python train.py --n_layer=11 --d_model=768 --n_head=6 --n_kv_head=2 --head_dim=128 --d_mlp=3072 --vocab_size=22571 --activation="swiglu" --norm="layernorm" --norm_place="pre" --norm_eps=1e-05 --positions="rope" --rope_base=10000.0 --rope_fraction=1.0 --qk_norm=false --attn_scale=0.0884 --bias="none" --tie_embeddings=true --parallel_block=false --init="normal" --init_std_qkv=0.0228 --init_std_o=0.0228 --init_std_up=0.0228 --init_std_down=0.0 --optimizer="muon" --lr=0.0134 --lr_mult_o=4.0 --beta1=0.95 --lr_head=0.00763 --grad_clip=0.5 --warmup_steps=200 --schedule="wsd" --decay_fraction=0.609 --decay_shape="linear" --final_lr_fraction=0.0 --batch_tokens=262144 --seq_len=1024 --doc_mask=false --train_tokens=900500000 --steps=3436 --dataset="wikipedia_en"
MLP neurons of a small language model. Each row is named by its layer, matrix (gate and up: input weights) and neuron, and shows model dimensions 336-527. Each number is 128 + 24 x the weight over its row's rms, rounded and kept within 0 to 255. Numbers have three digits each. A neuron's up and down rows have the sign that makes its largest values positive.
After each neuron's rows, "fires after" lists the tokens most often just before its 100 highest values on Wikipedia text that the model never trained on.

L6.gate165:182106141147123086110162165118100130142151125113123062118116138089144113114160162114163106075119118102136115104125085119115156148114141158152160120154092123116117147117096141115087154134138150163130109125144141160155111121142150098133140139160086128149114131125113144094098090136132156138062164093119141118123133107096150116130137088119142108147096077113132131166117117141170103163157149177138119108145145110107118174098111149120093068126164148137081090130134132151072131087105131130101144155145151113157110116111115142088113116123164126130134124124157108143160129138131139156
L6.up165:098118124104146155094121091130158123156176137197104124111143151132142104148128124128131123137133103127103154166144140089183153147138116155134151130124104152124102116119106120134139118131131121113091158145156175149135115117150127129149140099136136106132109103130120114134144130145135136113072138163146137152119171100117094171116080135124108157110125091056160186107077143167136122103108124086126152121135132126142150141155133175140130135118150126081106126103141114141125159154127138063160106114111141103126163112119145173163112156070142119088158158133119148135152112086084149118
fires after: " ", "0", "9", ",", "1"

L6.gate2120:139152117152112126112115147139153151152093153122116143128090149139085166129098118132163078109125116113104122144122122102159162117095081106138165121134144164134134160105072118132134106159118140107132118136137124162055123120129161161106142106127152136137151120133122123134129093143149161133145147130143147083142131130150107157142159143090099132113097131099148144155104123170154169102128107179123128142123064133154111104131162154158128104057119133118097163106114101143130095189132100109181192128096128145093150117140121162123147113133086139091100141140119127148098094123131135135
L6.up2120:160153119098140136108149171143150083132122146116162130179152162121083128158113085117127122109123118094151137146122092143127111150111108069151105150087096127121165126079084077166102159105146165097090134118140146147110111116094112157122145114125121097184121085152169124128095115157156142198128114121168142090147112138103125136123129131120159124133092129152142144117072109149107165128153146162139143105104077167153110116149139127137127129117112164154128171104110112132144148183088122118107152129092135142133161124115107160153124161154136120111086127147185113114111123127126125143
fires after: "1", " ", "2", "4"

L6.gate2534:145122113097101183173143114103132107139141117126144124156142140127144143104152149124172115127102157091095141121175109149167130130112130133088146167118160136090119144109128179185149117106184137137092111100126125135133089122131100146149043137167078116112151114108124097116138120147129118128137126103123150134150094153113155160139170081118136140117105137083129139113114146122125105090146128099127117127146114148118124135133117115060116132163150092157100106164172119110152161140082150122150097147109148110136095087127126146119150103158129101136093080148075114107146128140140136102
L6.up2534:082128117117115147132098153138170122101100083117178116120146126100087145113153130110110160117134117105140102111153129154124149133132094133138123146103132121098109102160129113178137113139157149137093143118104092098149106086130117165145083083092127089123123099077123111107133063159120116114116119088114145108141153128061133155152125107136096113120152146127151132115099121137119111094148106080133116125135177143152167138147096124141142118130172129124128105164109165132137117145129144127122095127122143091135081078118150094132114098129162123135153124128116116130152150079165147076
fires after: "9", "0", "1", "6"

L6.gate1512:134141075087136104097139124078124165147117124163111135076121130140123147117157139142091147182163113126125116152165109173120119156182148144153108123177106138105068121098118124105156094131099133118080138161136118112132174168155160127105152154088098157130094154137148115139140173128080144171113142120144127156135109141107104098139137154100147110152069144173095120144110126113142089111139164099100114143151167139151117139151166135084175156136160086106164139119083131135141126162105109085125125120127105134101114117126087138104119110139150098128117116097139127113140149148138119128
L6.up1512:169143138103128149126129128133125101103131157115153152084142126152139157092100151154115175133117133164100139151110147144146123128100094113089162100131111154148089101163174135155094126108147109116118108139118166141134122147123141126116139129141138119151136107153139152122128123134159151078124138134114158101127125179115161123094146167115131083114161104086104134143093115099087109104146122142149120111125145157140167109138110147162146120182147155154135092111112144130174143099119145160106146100092199144147128142121082106139117106122169143151110157162110095146134138143092141163
fires after: "\n"

L6.gate776:156109127125164141129148120110134160162141109131128179109112156119124123166171138135101129133148177092134135110150138141087123130109130162107132136090181116144120137117144146165103153078129147130135129119107172130146109087147120098093126105175140114138137189092109133130176139158152113113160142158121160114121126116149163173122111125122169095143128082135140108128131116118108168090136123147116129110071101116103116105098096147159119129104091105116158157112156124122136122153120109113147112120130116163131145160152121163147108150138133113124129149090118163117108125126128124147
L6.up776:112118150101161144135159150085098148124109096125195157111118119082139104174108154122125131126120108103100068116166081171134138142135177151132126163118142087127157145179090097118149118119122139176117126160136200140153127081136128110074107111104130119110137160106109110163140131138145136156159166100118118153116118116155097150145131180107125108109126107153152131133155148118136131140152113086148175079098147131156129132119167093171150127125129095145127159086156167159135106140132123168122070075122145141117126115139145123152122103144141161128087141133103179120151127145129100110
fires after: "\n", " Formats"

L6.gate2478:145159166139143151141154092130185161122170092104043098115130130153191089150144163135185113164076109118119135174169086129109109115135121183128109195121089131128119172112083153107095124079136128139146079134121158121148119110116145119138152140089162132108177132147166175132103098135173099135145121141118104107128133126104137112129107081118122122128094160127145091119128114130129108149130111135112154133111106102136176116146141151170131127176103144144107096102114148173098140084120126127120119109125129133134124106157157145127161140079168118107091116123101125166124117116121148135
L6.up2478:147098157140143119150164118130129146133097114116178091077111153117160142101162105152173125101124113086138147139168150129159110116134090113103130100151097113150129133130090115137087152117166127097153117081128144135134149132080131122119104126164145126130128152092093121104117086154151161125102132161138134140133136111098128119114117049122133085125111118149132160121130122095139128156131116134149150094133102131094152141074105134105154131110107136095114126161115151116144096143096139142129105133130150092141153113110120145146163116146130120135111118090191103147147120103116170128
fires after: " ", "9", "0", "–"

L6.gate2192:121149134125147175136103131145104162082074141139129119077124106105150158091065141121143123123131100122138168116140131134099186116132143112148118091113146156170144127174084129151140129112163109133133165139142103101108080128184109136145112148116137134128134121095139101123087122111143128132146135123129191113122127114108135122090114148163132159107104170160123136123106143190142133124158116098130125133100105106120087128156117092102138125112132110140119152146152100111147107124127129116131106112124100136154165170123173138146084132148162156157111110133129154149120145125118138147
L6.up2192:146103161129107124097135129095101112126109150116124101133129122132128111138136087157114113147167128119145150124139151127143121120085102158099094099147129118121155143148119118149125112142106157107153142133123141126144181110128157094155119139117114100139190141141127091097138158116137144142105130147071105111099126177132125154099084136127122116109163095145158149087125137111134144123099118141105100115160151095163108094140151136089143163154156120096124093128147133147117129147130178134148112118142108160188108154106116096111155120184150105126147162049128142140123119180130125140
fires after: ",", " New", ".", " United"

L6.gate104:143112103180116153098115106166094164149121096137142128132118126143170136119133124116147104105160111128137128117094116167115166155104162151155156171089107141112172124156133137154144131120134136144106110137123151107136141125128129137133181128115166094149112152088132158116137138108142168146153176137111111190115120118128137122107116104111130128125163104113093103085132141122133134080119125099141132068158148147186093145145189122135132115169130140140126129089079125114118108106125137140157152143097131110161147093142092111142119148147114116121129116136123150092165091153107136105
L6.up104:086098153143121109187132153157127122151121138119112149134104122112110116148134112143140130129165164113097185108101120123130148133128141160106134145120137130103145141133120145156105088143164105100149151117140114162158136112156075136153189162123116142072130165121124171144138124122168142116139097136157092193098111132143106179081147142136142139075146093097144131098098138158165134137116111089139136106130150164155121124103149098081093084133132150148110114105123097162141133147148137091145159163112146119155136100127122136101080112146148133116150126104124112140125102125137167116
fires after: ".", "'", "he", " Wheel", " "

L6.gate1510:127137090143144114054120136112105131142133128136151119196134126115086131090142123159153067200157145103129077113131113117151114152105106117128078158139092120117127150123168141095126140129144139131125146141125134096138126105147069121138143125143148114109153106144155152129136090102121119114129153147092151141129127130131118157152117102122125145118169102129091175158116151146096149119142131121141102075124144132139124139168137130126152100115100061138131131102149121151105151160108126165143144163125113113128159125112142150154117120179153113103185162131122135148121101108108094151
L6.up1510:118109099141106134087160125152129104121164117170129103112127150063142110114148118125125131111155154136157123092163099147123107127133125080150126129131135093115147095136141105122163128142126178135122118106110150141180094107130132104162110188134136114104155114144124095105089083110121119114143146144106123091121127147116134121168093096131065156159135152091097158123130124138152139110154091127153133089145130108150136156197158132130137131123111076182148149138087145157144115131114124151128121167173144120113122182111108118128102101162089146113083096109152121120133104103121111114
fires after: "4", "3", "5", "6", "2", "-"

L6.gate1966:128148148125100126088149159099158121165148136124144112070142131139149139108102127142122151107138122113109116125094131104115143109116149118131135132140121083097137095089133080145153146138141133131146148135135084158105156120133112123121128121161142115144160125123147150091121139133070165132105159114118160089151090157156120086104078135140087127143111128141097131110101146183123127117108112103105091179119110187096127145062114132125109177168103177137107141140122124122128094117109148094187141118118118119132137090151117124104114165149141114126157148120115148120160151123153165108
L6.up1966:121109107115141117111106143136131132112113129105166146103168120161092151155145139115140105145149144104113175123131128132133153140169130111152110148125149155127170138096121119156095151164122137134113073154126122096075131120131141136158140117112125115079115157162149105119150118133113086150079150150158088097113131155133128099104113186147117122149110103145161144162159105161158167160157154113159143162119190114148168160101151109169175137134136159113097132148136124143086125131157157144116109121105129131097126091168113122107120109131147110171129139137127095111115118228119136117
fires after: " ", "\n", "1", "2", " |"

L6.gate2753:160120150139116122141169092129083114091105162105102147089078090097159107166141139126134112122100142166121122152126139116120127180175135203134120134125125156145135128091105173129118135121108158154144129111121177104109115151097106146111164138134161136110106152084141146141112111160146170170091191095124146147102165077146119163124128069095120116150121128099133101149148124134113114126170127126128117122177130128115130132136123147155088085150122138144127144142142149115134132110102117191167109127161162123137129129141147117139184129111131120171095101091109114125120145124077126106
L6.up2753:128096148148150098125094111157181154163131110149122115108087112132126114132150133122163133102145139120143144126128108174103124139075143167112102116100099122093147156112096192127109140171117157167132110113120140120154091100099149061129156131156133123104119131096122172165121111138078164152134125139128164098146137126126097129093099134076143110108099111088119147119106099117099105142112153110128139151082130104083136142107117164117150118113096116099120088122132094128131133109107103110139110128166138092184114154138141126112154145157149126128127104132193126106170133115130189112
fires after: " ", "1", "–", "0", "9", "-"

L6.gate1332:199129157123102146086143135092200126110167161136142127125093105090113132105168124084112141140110115171137124150172132101113103121134116153125170149125148132115131138088128134118119122140148094163120154144132098127107131158112132123110144127153117142137133080101108145145145123144139116130131096117106165136117125071126072137130158092179166112182106175130138127141145132148090135139179133134117144143158095138089131120143155122140149108120129095171095141119125165125149122136111142142111164126097117129117116111124123062123129105143148114144140145123142163103099134143135105122
L6.up1332:141126146083121150155158160125141134146160103117162098125135119132156107098144152115118140127139132142098108143142116139123095092131180132131173152164126126152096186119127145122126100122129157103095123145119099125134115106142137127070121091138103173120115158130130113091127149128105091120141125152108102124118115168090127125099126141112124112163090135128164135158159120115139138100115128126132117211155129127126161100097114102150156126128189140129114106161151111103150170119096138160108131137155137129156174148171126143142111106100178084153118132137166134120132099104172105170
fires after: "1", "2", " ", "3", "|"

L6.gate1971:159122114135144148111110146120133129159111141116078186139117156148084130100165123138137089153162161096084087114126096125100104076136107125152199109122055143088105148171093126100130090121137127160074130098120142122150153092128124108145119117127141134139100143094139131106137117128131138098113115115132139113123111120109075117138089146102142170130117144115127119111144133112112137142117120145123146147143120111123121134091133118155127133122139132094108090162123147139108079161100152154152145129096147110104103109141114113157120142143113139135141100105129100095123079089145143151
L6.up1971:145083157112116112140102101131156109117164113134100111085151124145145181131131112136093139130137132110102164132189082092124141130098111131080151154159124170127093148147164129135151135120110153104152112136119159114140124127093110139154129159121102110166125137123116122132155134154145143158137133152100154135109138135127105104140080096117153117131129141110065156089163183161137151106128114149117123145108129119132151120179155174084128115182121128139133147142120115155108157134133150119108165151125140156137098155119147138142110108142143096165109087114149139117094138109151130131
fires after: " ", "-", "9", ","

L6.gate461:098089097161182139124112115088110109124173158177120117121102110112150129099112113149103117112084131088108109132151113139132118100122114146120179162084111136131121149116128155071122135126147156124116103118136108176099157099106136121082100159148167141117117150130122124139103121125114138113120129152128094155131107121156137111120089103110145157124155122150181126136126123166120136082151154124118194143097150095082125149087145139105152095127096142131125180137158154111111107105113163118115166134142139083109103140153142139098127130099131150165089112179107113092105118117116140127
L6.up461:111112091136157105142124088181145086154155128148144103107084137085145109130149136123128158111130133104161107120136087133105047111138093132158106084096119135151125174118131133129128129159156124157119098101129097183120139122106094146161108121148150112152166132106078143108144104136122132094140080156141115138125157111142135103148144126124140166106099153120143128131132153115178152118125075099095108101133170163086132122164144120072114123128144161132153151151116090111121150158126152095126138125178141087144090131116111151157147134184159146167125135151120126142118140133107164123
fires after: ".", " ", "3", "5", "-", " a"

L6.gate2930:079133124107169097130112116123076119074118147145162170085154104080154131158104091172101140077139120130130138113091133141138129120118138140130101117133139106125094137155111132139135095122147122117117126121137151138152128094145171129142094129158105154116172128105127103166102103134140129156180058163099106150115105132084104130121181123136125141108100166121172085136085147117093148092137118103083125088151114119118146126138106119122123134123129119155120160111139141102159121094119130104145120100082128150122082174123162114148155089122123182145103111128124157140166114135132102122
L6.up2930:128145097149107159191160105133117098109105175138107128084105107150142167164153120113126118191196123135129121092125176080144109094125096146138114150138129157149125138110154162160127092167125068084114179147125149181107094094103134155096110150150147103145151114092130110139112131139122107126128095124098098130104109104114129131111113131135138124135117080170116090100104157112138080097097134130107114105136123139098116087104087134121105138119149119154143073102109167119143099141134119132126144130105145109133146184150117140192135149173100152145172088108146153146198063172085090172
fires after: " ", "2", " $", "5"

L6.gate293:113129135130148125148128135153152164163131096093111164126121107076106150144124115096173131126099102088086158106099161108157145133156162140097125139174163126086123113126121107135119117138125158160148133115136136096102106131139092153145082151095091153095128128143115114143131102098168141148148095081169102129142127112122114138091106111117115147125169127143131126157126135084135119191144143147114140124166120123149154111135112123174095165112114149142110116172181115106098145166141160100143190157132135137182130147145103157067130128137132143128108150120137112096137164116140110130
L6.up293:073115114133114094098159109162150100141096178123174132161152151115106103144134161120169116165143081137141134128114164144183125147121104168176153116178140119117110118151093167149121121149154138129098117110149107168118187155106131136142144104109135112090118130117130145122145152116148149148108139133150117144160136134131128158145110170165178114145138127148145125111128170134182170119124095117101146137095149135132177119073159124124126158094130137129159131083173092141135142101159151163142146139137132162095125092096155142144104104124152129126132152099088120181183109169167160125
fires after: ",", "."

L6.gate2217:093129145129146136141110082103110109126140172134138124100124174140115166122095092114150135110150102095113117118104174142113146144116137112113114149133102125059129155133160159093118169144173140095094125132123160169097121111177152138111132128108184113155132173128166117126082126132113126109146110139154151122169139127169157106142146121092176084125101124137129146144137149121148100143156143113148127128098116109097147177161133151155151139142133091121155132150127121140131145115140121125106086109155127105110124145156121150088114124106159157165110120101094125124128131104146169112
L6.up2217:098118134115153117129129148111105117131118122115125151075156156154134113114094104114101127114127143111113114135138126090109145098122126137075102174137118126126123097126131107110078122127120154125120144129152129109177143080114155143167139098083142140114118133105119089099124165164108150138153059142159156149127103135127143111144184111117104109103104104124164140112131156097143100146131115104178163124129126159093171138122125086149086161133123110120130112126120154150145126155160143100126138110158121154127135113127140063114135087143126197143135127106114138103126121168133132120
fires after: "\n", " ARG", " |", " ENG", " Democratic"

L6.gate2858:149154107138156112126110083159093135134089095121125130148139154083116122116112152100158117088137131146125155127151120112099143146100089073088146194083108158149111164126116129144143164155121141124122139135118163139170159122162118089102134165121106091150127124113140130107106097144144152084119159131128130155123132154125162091080120153109123146106156126157122146162136117078108112150096152139131134148092116144104174132115087089104140090125130110101148142128098134131111100139172153159100107114142129123120096160174078164121096181137113120099106101113119149115152144116098138120
L6.up2858:113118139156114136088110149113122125150128134104130157126125172127098147121104126146112113080126083157130169122161127124109111132155126117100140113156152100111124170144097133129118148111144091078086164129137162123175088120127152114142129175127157111144129136116134131159134113139124171160103154130146157132151144109108136166142131164110128105097099143120160144140095122127107114122098131112141122113131117115107148125138120099105078125144131149103197122178080113091058137098106154154194104152147085088182152126151124135106096096101130084132069127141130101145140152131144136109
fires after: " ", " the", "1", "2"

L6.gate720:188166136140096075121119139117096105136141154108127166135131104123164155148144110095125113127104152161139146151079133132118136110104157135118120157105108132090143116105112132100120112129116122143109051133153110122126125139178145103091109134109136098110109168134176140127133112106161132146091104153134135146139127084117117118155130128107144167124109131182105105150145105170119113149135160140134127134111132142124138097148136142145108108126125083106114145128112152139146117149141112148128112117155116145136167153128132151126128139088134141135117132164128149180158149124143125091
L6.up720:173131186141153151140171110109071080108163117108156130105113132138167119161149098106085122123118111161145117102121137140103120100118177087114071139152126160097139156112092120138096116171072133147124084111163127146081124100129138142140124135118105085125115123139129116157141074079140095126079089139091092144138135106173140114138102091121132097140131146150119125144147125152103094098159162151124114112115104163118129142116127120141083140152116106116127117154132137136127150133157112128126134122148162162119132133140102134130153116139160141135124126109104164144144126118188109100
fires after: ".", ",", " and", " However"

L6.gate2653:090062127165111106122111104164149106130131092136149171118061111129113101132112155130132141112100115129084137068156141126101168142123169156135110134132149114142135124129127147132117155178156141122106145115168162107105128114163140124139079113099146194125098118161085161088115113148153091134097131114105157088105100139116140134150150113126095137104151105112133110079119101120130155158157101114133084131127093105097153097144114123139100120115110132109148130107138131132112104111085170155148140145073112115134102118108153139114152107122142143126141119129097075192119089127130067164
L6.up2653:111143127178114137109142102110142092125126112186158130125107115113159137126110137133106131132106136112137135078143140103136125115101136118083102110142143129098137172143125144143097151149159101113099194158101135090122122121139129150136125164137092165169122114155091144111139144187152098124103092138134181093133108154124081121142119126148129135118134135094148118065113121109131105130158116119129124133110126071102098134151107169179108125144111105148142116127139115111149134101112143154172102086105132124148118092081164107158073114128128159096142106128112091142150066129118146131
fires after: "\n", " Year"

L6.gate378:106150130129171087125116064139182087079115129099131116176127170127136092169128145114161121168141150140172126127160142174079177180140159114177145094106160124155126134127135123079153125148157144084120161163139139101097129148161146089120125127172154186111138158160132166130092130125132123144122125146125150127124116113136120151114176150124105064116137104081103171167117146115147140108090131137095131120072103136157128128120142102129146132177152124140113144122164081137067109130128118132106157164155136094167112134142139118116115143077159128154107141120130135152162121125106138113
L6.up378:100098140133111117130130157103101140108160136123100138141123143135128059097147133106125132174133126128155135198137133107136116175122136139132124138106123099081132092110139160163107143105175125121156087122134111155130110138120142112174144132145156092137177147120157163164091121073213157096096111136133134112135119134126105136126098112145123113138120162081120108130158115097152131104136113143149110123067132136130142113137165132131151131147137075088134145151125130150141150099143112128077137083119121087136141081152107130112107158200135158143135136146132097108151104168098194108
fires after: " is", " was", ",", " in"

L6.gate2755:131123108109084155147118151136137123139096141125121112118126157139075100151126150134097144149118143144121089127130135139146108103114171141182129099144140116171106139125130099112068098160178150117145158135116126101142079162171146142110110119182126068104114117118139141059138070101126143172121111128120149144165140123143124154164142133069082112124096153105130147161164128104145102162129154132137116124179148127137119121138137133133139150152120148119134105120103075167137141130154100138132134126115129148131139101159132095121139138166147142119143117113079134124196152103151132126
L6.up2755:127084105101129136130143135133111098118117120104126153159112134149113083140139141132108128138122127109139129087107141125136116124098099134127149149139171110157099153082118104104128130122152154094119166122159107104141118125118103108141093138146113078135158167132120102113153120119136164129124101086105098116160118133156104126154117161128116150139120125112137146103148168134126143127078125161148116121121155076160115156147140139132120171171098166158118140159164124176120133100127110132172146147134163080142152144129104167102150121166135102159117092124151143167121129151146182130
fires after: ",", " United", " Oregon", " New"

L6.gate1739:103169114125050090096124113098141115139111156127115107147073123092108112131099133104126083131124110165110098098118138134104150122080167156154123152095116160154153108134092174129114128134121133139163107154178158160121146138114117136152111112119121082114120127130125148138144136127141137146137107153150140156087135130137110153157117119173148132127108096133137107195104166078079136138113159167127133140111142110157134109148099110129115111106135164122154104142138123153116078112073148119147112161142129134120098097128090127089137120123149145115126148146143109168169096080100087150
L6.up1739:092123083142114115111095109116119111107117140109135139161103068098151126098149141122111071146139096120093112111045158147117166121134161150102123126133163119141109149177134160097160133124097143143141145198164144132092132092120128117129150094093131112115128122146114131111121111111138134144137189143147180076146131106103135103142065110158099117157135109135140113138115155113059109149100080126092095093116143123120122101146113123140121092144123145122116149150140047122111140137103117103161140087138154127112141142144175102131132127116146158131085132115128122143132098131105147140
fires after: " ", "\n"

L6.gate1640:103126136143112088140112168142186134147173099138096120102148163140143126127118100134136156129116130120115137086104128119135156146110165166067123159121101091130157121126156112118102153132168160135141106117109218089131125141130124134108139112093111112119099140131085112152132154123138135116104140163111155136141177149113110046120094127115119152126119140162116168119122126132162117152168162122150131086132142138108109052141162131095123139133118127140079118160150133138095130137148087120114123105154129138095148097137140135111154154121155157136144107102085148141163106155153105120
L6.up1640:097121138114114121124061128125098116103146126155092101140160155131139139144104103138142130190111098139142160094068132146099129121065148118134133130120166129164172158136119131112147121090135134107139154111120166122116164156129150132124162129096110110161102173162097122110131157115125129102138167121128127098152155145104102112115102209073155123064126078154131170121106130145161108137136147123122129142161149128118082096135104128158157147111097143127111122116156167104167139100091080119181125140152109142102140081134118153099157191087151116123157134101111111133104117136139115064
fires after: "\n", "==", ":"

L6.gate1860:188155151131133185137179113103171118132145138158175113105128163104120124136136113109139128146161144128101117127136123141146123120099128132121130145110139180161115065120141143146135116074119082122157175107121131133089145103122155142126164083114089109087102145114124083108086135103111103152129127124134156144143135101153107121100146109099155126159101113113159105141119164105139104119077135123104176110169131102141136101136119118119149122135132132134127106141145088112179109113102123117138142187162107120124155096133110154148167117100093157166133144143121103126086133160133142119
L6.up1860:122129111159149178167110122115146102100163116132107139120140121129180131115166093155117148152175174130099089141111132186099109121115148123147128127124113128129129128117141149138114148136117155140121124149136170109087079135117143143104182098114091136110120109114121157113122148092155094154131157069152146133165119167128154132103158182116109168125123105107153123149118181122116136124113117120126135109164113114139139091130136144138118134161154060133100127167139141112131177156099108131131140108156138123123091138087092101127105133092117169159152140092141177080152105106102118160
fires after: " ", " (", "==", ":", " of"

L6.gate1172:152165127121095091115124138117144116113158105105091124074091154107144109133178083111160135136100113140103135120093101124163165144100109164093110102124151119108105134112069173123144130151121137156121121117145138114165167145146123079089135132113148151123147137128127127126148154141136108109132099141124153124160165134131120132086094129160125135117136092174124136163074103124056163122132110162067119154127141107125173147115130104132151156102123096141155117160108128134171130102165159114105122090108122131123163114120122129139122139111118121123098142123146140108139172108109098154
L6.up1172:149149116106121097144148119117112102075146143130089132116138146133105148134096108127154146137103140176126097157057119129124106122138137103149152127132094159108112091129163176158102105095129116097166148173127108110124119194123144117144114112152117137150163128134091161100147107117145131154168139146100126100145123143122140156107134162115122122110163105120146141143118188141130123093152130133123179158085115141130148135135120138120096160147125090145159092140167116085148119124138123144126127131111118128078135115114116112120139122138090112115141062128116124084143082143118114144
fires after: "\n", ".", "-"

L6.gate1347:138134117131098145126154124086108119148121142091078134109112088140090146143131112139123152142133119133124141148144085124118151161156162084133125145114168126147117128108090090104167102085159161132132114141078122137114144123126138112141111117158121096157138155110165083138122126134115135131140142141111127148138113139140118176124102172163087099147117110135109117140126163128129169129119165143153066147091138160113119068141104103137127138145108111146167108143121123128134147127132126101124149129112105125102119115131088117123158128097124128127097181121113099172119129129127125104
L6.up1347:133116170111120142111149085115082118134102136127135133118140194175071144114123146126084119118140140130123139123122155172114125116142090106158067146148101170181128148120119129109108130145162147125156107134111131133158142137147126140116138113171130154112148126098140112174095140157125126157141106128156158146169073084130108132120119101152099115150156154149157089161102116134153143145079173120119147108160096132150206124112142115091149136133125100168124107139093128120163121127184116109118128197123150130116148135087099136115125094147155123132081148142106140103152157120086077112
fires after: " ", "2", "1", "."

L6.gate1924:159108131115117172112141124126118109118143126111188117098135137095177142125116128122095154136137144104178118148130097130103125139149137116147106146145093138103139118115112142118131115120104106134083166137107114117121096117062109133132194138111131148117130101109128162141129174078086139121111124109122147130124145159162166128155158176124115115127085123131116136106081140147137132112126126106162146145169108075161124111080105138129136064133145101097113158128163118128103174107104182137126104127116120123115161155143156140110112124123130118152119102098125084110151137145153111114
L6.up1924:125094161133133139141138195137126147139154085158169127104116161116165149167125097124102097123124091156171111163144134155092104111176121146121138092131118128139134127109127155136140147125115089127083158124164139115099114129107110127089121109122121098147134123122135107139165144103133129098106159129086125138120142114129094107108128139126094108112144129124138129118123126105160103161127096112122152157177145113174164092061139137151175098127152102118125109124100111140110132103096194144134145141132148128102138139185129164102151139121152148109130083093140127109139183083137136152
fires after: " ", "1", " (", "–"

L6.gate856:114093125100118109134140082143117116132120128122138087100134136131101139106112131168128150152121126167111161158123123152107115146115112138110156111101099117145125195145176146143167094116082102121158130103144112117133159138133076124144130107142098149124145127162089166160154138135133094115131134135094116094134136134102115123115131141102141093126113135120164121133116143170161128140137098112130155145113132116119090100124129071124151162066142148107134127152144148079144136149097117135130117094123100156139142125120128132088121155148103157111125112127129145124100152121133155144
L6.up856:133138124095115128123103153120104088174167147151106116066111102101146097105124114125125118122135137153117139146128136109099125097133106128104167149117147148142131142103179154160163071080128128143103146096150122079092166124157119118141124135148129149146132168141168115130122104125136069076129145145132120160110145152102144105114142125089148129113177081118156165143133130133118125122137105110102102127135148104154134142111146109130160073156128169137114114141145150155117174144174118107182070116141127116109126130116139149188120128120140108147127142126140131104149147189109119097
fires after: "1"

L6.gate1288:097155101103119109128150144153176150124093114103112121145102157095126107127179200151098096157103080104134149112113154125141166157142118136123161126138145088169159115142125161107141071131176146113122172192164131157143132103119193138152098171139095136133128135120136110160129116145125146121182118131138144176134100140128111113117119103117135141125168108120152161139109149188168182152130155150138089173152122116098160137068133131166150135100108108129152138140132114110124116138159174141159118198152126174134090114148132132148158144127131150118129141133120090113140120092133137134
L6.up1288:165151124138115088142120120117129103158119126103139155152112148075073146088148127103133113174110121123133146122114149126152095129118139153106152097098154114109103088123127128142120129114113127113077108177152142123100105097074115159155119178125126096137122121127124098141174096071100149119170117155144106137139144110113160158095103091138151144159126139091158129075108129085146148106112139175123093117119097197139163149098114114146099118104168141130182133160119130122176106159131122116143126152090147144190139128123113135140141130191163144109116160074134142112116123119133103137
fires after: ",", ".", "\n"

L6.gate2333:164098137214127131060100164132167142122129118108134112129139141110181117126120129195162105144106173120162136100134131135077119136081133111155152140125143151105186113165158126074129138158138142087110109121105135136137075098169124132139116125135120100121170107116135118142112118119114114136121149125131139147142148129142138131158164118140120112153123113136119131156130107113054144105133124174121157136147167129124125152099132084154168136134110132096130118081178160164155113105152131124138146124099086113214124122149088131095116138123093141143125102074108143123097072142179145124
L6.up2333:177160131167166098094121119107136128116160129134128128144122138106159109135099118111162172141138152109131138154128099126111115126118095073142125120130128155110145075154115109160088122097083146134159131134112151174142116101123090104115164128125135131138139136112142128123086135110096169149135098172095162146160212099136105132146128146121122132089113136146142122137088105140079181123140122127134134118169147100132123133098091100130131142127101126147116118110131157130160133126117111164171162139072136139159099131125091143115139144140095137134121092045123145148156107114160142130
fires after: "\n", "-"

L6.gate657:128123128128092126140177110162149110110125102126106138145114090158101167138160137139133109167152099082110125130150122181088112133134132145173073133092141167121131123140129137187133119119130129131131144131158151123119166111124172152141136150125120083167107123136102148141142079093114161108139154137106129120190113124181158133122090100109111171144127138098088160116138119136157144111144158145150072127115140123140196127113150110101152068132124097126129151154106119105113142133117148132117164129119129120111175159141121118120139142182184142119164131114122104092140156117126070107
L6.up657:106140123122099143129182116155112144147094116129160131101100094099116143095123156127155139123170140083130146117056126114105095099137100120147133165133149085123109126105111168118113172135158126118132144161069139121143158144150149137136144159097100159129100116106124125149097120090134131117154120133141172156102100087162104134080138098120129125109166099142136148174135120122121114133124135097163146146087112182109121102164092111143140082115149121124117115153100149154130116116134121114134138119070146189109132150164122158150087193100120127141144133137119107160125111179121095142
fires after: "0", "9", " ", "1", " the"